python train.py --n_layer=18 --d_model=192 --n_head=12 --n_kv_head=1 --head_dim=32 --d_mlp=768 --vocab_size=4096 --activation="gelu" --norm="layernorm" --norm_place="pre" --norm_eps=1e-05 --positions="learned+rope" --rope_base=10000.0 --rope_fraction=1.0 --qk_norm=false --attn_scale=0.177 --bias="none" --tie_embeddings=true --parallel_block=true --init="uniform" --init_std_qkv=0.0206 --init_std_o=0.00343 --init_std_up=0.0206 --init_std_down=0.00343 --optimizer="muon_variant" --lr=0.0113 --lr_mult_o=3.0 --lr_mult_up=0.792 --beta1=0.93 --lr_head=0.0103 --grad_clip=2.0 --warmup_steps=200 --schedule="wsd" --decay_fraction=0.729 --decay_shape="linear" --final_lr_fraction=0.0 --batch_tokens=65536 --seq_len=256 --doc_mask=false --train_tokens=606000000 --steps=9247 --dataset="wikipedia_en"
MLP neurons of a small language model. Each row is named by its layer, matrix (up: input weights; down: output weights) and neuron, and shows model dimensions 96-191. Each number is 128 + 32 x the weight over its row's rms, rounded and kept within 0 to 255. Numbers have three digits each.
After each neuron's rows, "fires in" lists the words (lower case) most often at its 100 highest values on Wikipedia text that the model never trained on.

L2.up560:140080203174077125119174134121119123189123112137082101159111128100108114138137130094172093177142169069130088117101143100143107071124171121116160165128095173114186066137136131136137165217166150146158125124170074095100149088152135102139126112158143098119159143153045078141187133128174117134
L2.down560:093097135149102141147098104128123184150128099156154108106128100123112175195154115094103111086209101196070136101107125121083134124192118062163080062121157165103150143141091145126155154111081088172110160116098148121128073115137150150132141117144176110136076084082164170196144174106091118091
fires in: "it", "them", "people", "girls", "of"

L9.up729:216110141099075072103115183116086108084095147137164109081107159161090111142114084102153108102160192046107177121162142123119159091157117147162149123188136190099137026143108092140114132060081148163131131074115184141111148118148149165142118116126148182084130156139082110158190153127124120112
L9.down729:120136154145172111147131136121105160128138058144164109125066088127104169069178139156081133204145160086128113147186167123173171144111154148109157044156177089072096151110123098119108101155150185140152119170138073125190099147163146062144115147095135191135119098129130159132158111093118068146
fires in: "on", "composer", "manager", "appearances", "management"

L3.up502:129150095159135163149092185128168141210166066100105155118125132133082132110204151175160150088182183111177113114123169197085148152150102164087159121107146146146118135145148144116111195117179106168124157133087064156118092020126128132137159131077152158121161072127124118129139161116157084091
L3.down502:156117130149131027112098084086118159172134096147100182081104154145094125140050122096173217120089104158164099148182127081141119142125113108099113171154118055130140183150121116130181096094116158093122134148148131144095097170128149148145134095187149124141179079163075066127122151099112126140
fires in: "city", "cultural", "municipality", "culture", "african"

L2.up129:134110078114123127118130109179096185158148149125121153129062109127114125161172109135134155080118144149132101122143141196158105101075108166095138139128150124112135157148111060157104125194139168040139148075167161182159098108210150117060184114066081157131067160172137053177116121093124142154
L2.down129:126119135132127092177166150136133115127176153129146072130122116133108109093065117087164104109153059118105169092139155096075197157168186104172089123152085121108151116090093191092159087132149144143136099162052142156111126162121166116055164148132133074104129112102168126049116127123148078152
fires in: "science", "to", "episode", "experience", "variety", "while"

L3.up758:097081082120221166097050162107127117078161107088129171092093105135137130074117112125070125127192128172132179113113141114093116080124089102112090126159084103146164188121111095137191181132117133081102142131138139196122150080122144113110092162088098110125092154127121118114166100170181198105
L3.down758:170102156124131130110135133153131099176131130152114143134097115123130180189147065130070143121170119099175154133126163085115099178080139177143159151114157135094119195135165137117069144116121128095072110147107106065146113149102133126136109135195094161146157143153174184160124143175123140130
fires in: "american", "part", "fellow", "major", "rothschild"

L2.up429:096126136094176108113126104125083119124160122070120112140177120142123162110073167133120166183147190118138099084132158101060121185097097124051118130161144161123123124126152164184155147177131104116120097064153130182136122179147165069101088122066180112155129127080168132162162132155129129074
L2.down429:179081122156112104119149126141138181129114150155165121089141147092178084141139169140137051128081076119131160135125142120166076125149137121167132102110110090102125173179158123089120096115129111124098155140072103032163148111101131125146123134194144173083116176165104104184106138108121107199
fires in: "team", "medal", "competed", "competing", "tour"

L2.up730:145157141200124085085125167117130115140153112125149201137132089119129176162166144169122170103150199123143035113127112150090105105094128168065140157104088151102079121103182120174116114094136155121131135140134101146127145176169127108080135137208141161111153104050145084144103116144069157175
L2.down730:090124130163131141090159176118126116102095120141060123174146117140132101125071141079102144154110125149124103074140099167196121133114160145165149118151048179132077109134144084090123134141165116175169153148147141079139097152102140091117108141138174107151154142099109120119176152088168167081
fires in: "company", "business", "services", "council", "work", "service"

L2.up578:138128098146198122139145148089148082113131110163107102115133070106179149101178105096139107143111099104102105191093160142170180126128090155163074112163147140166144085161156164108063096150163122109161140181084137128115139093204109146145173135169152121073123141121157117140150106132150148125
L2.down578:106112144086194085104134086123176158102168062176079153176169096130163108116145129168112107139077117112096152146141155113143186133117122145139135104187108113144148161135139101146138165093085116118182062087128159145186119139147149108190106177080159090115182136148131114107051138184182137120
fires in: "also", "next", "recommendation", "further", "security", "accident"

L13.up630:185112147137107148151095110101215114096161192084170156106099093132092093123149100139140172112090124106131135132167105134109153074160131166204134121113149075113098102117141113110057151185176166134070097143132146112152127186122069121095110148146157108086136105089105161130158111094152144118
L13.down630:103101151131200133115105139123121112152156165100122156107182136127130081129102115165041180160131180165184114078131100139090142087114165155228111133100128079126148093149121111118156109151137121177137125156137209035144091092164161159098143118141116098155114134130130120130078225110076154121
fires in: "an", "on", "approximately", "consists"

L7.up545:148198107102198127142117182137153103090076122141102110074159140079134085101125127116169135158107121184094136183145116159086153147146150136122149093137126134187193113090148158160140115165159104138159141176144055161146073097154169092138066098121136157115147090156158132114091143170146139067
L7.down545:104121201113140112153163125164087102061115108095091145108099132114143152144066152149126151147148216118090102185089122169131160092104087128183166125117123154079172091136085168169147183152155065114184112117162130121118103088165070111137147127103083149072123076116181131175151123125116077087
fires in: "all", "allen", "alliance", "platycerium", "second"

L9.up172:149094136148141086116116120028071162143160136135137136162116134101158176114178138134130084093111187118131136169081175120096176132152165116133142125158092144100187101085109060119122096129149108122112094088144155083117125065119121116170130205128104130151078102142084108063114149050096128087
L9.down172:115135138080111211153151063157135118147125118164071161084128124147146095190114136059094146131167062179122140122132149131097124087102066156156087086093105148168131178124087134116140150053086097069128158125130149112133137122136068131171109129162101126130150140134118108148137142143173100172
fires in: "such", "first", "her", "their"

L2.up744:182069099121119141071094117179089079150078087190138176098166111164092176134142114172197107122127075098195147104122092151139119114135119110082136126137140139144136144136113133160131106112127145134133141180163107084094135151154134235078140136150103153091177135205189080157064120121131122123
L2.down744:118148110121145119099174144117094112152114121125172112163116170130144080164146127095215154179104146192059137088145143121105113120107067150142110079202166143163078073065075145098107089135131106179125094087132163118139148109122159039074130132158144130166107155124112168108082153123155153148
fires in: "to", "time", "homered", "run", "doncaster", "with"

L3.up27:158131133156108078121135110158106120075131122129108147140121103112106195101110177137096036182170134160118078111071145138171123146098087163119104182122173135081134175122151057153106130115145156167124148120137098147123189098148107152155149123160127129182145169124091099129129125106124095095
L3.down27:114138080119139156130136136170141126128183111089138168114150151123136077117129076149159149139160180090131162124153142142159135120186095079191158113122155142093094143137127161094132118087159141123103143130108118163119083151106131163118144139113070070117107071151129105126132098137106143173
fires in: "it", "be", "this", "sony", "as", "following"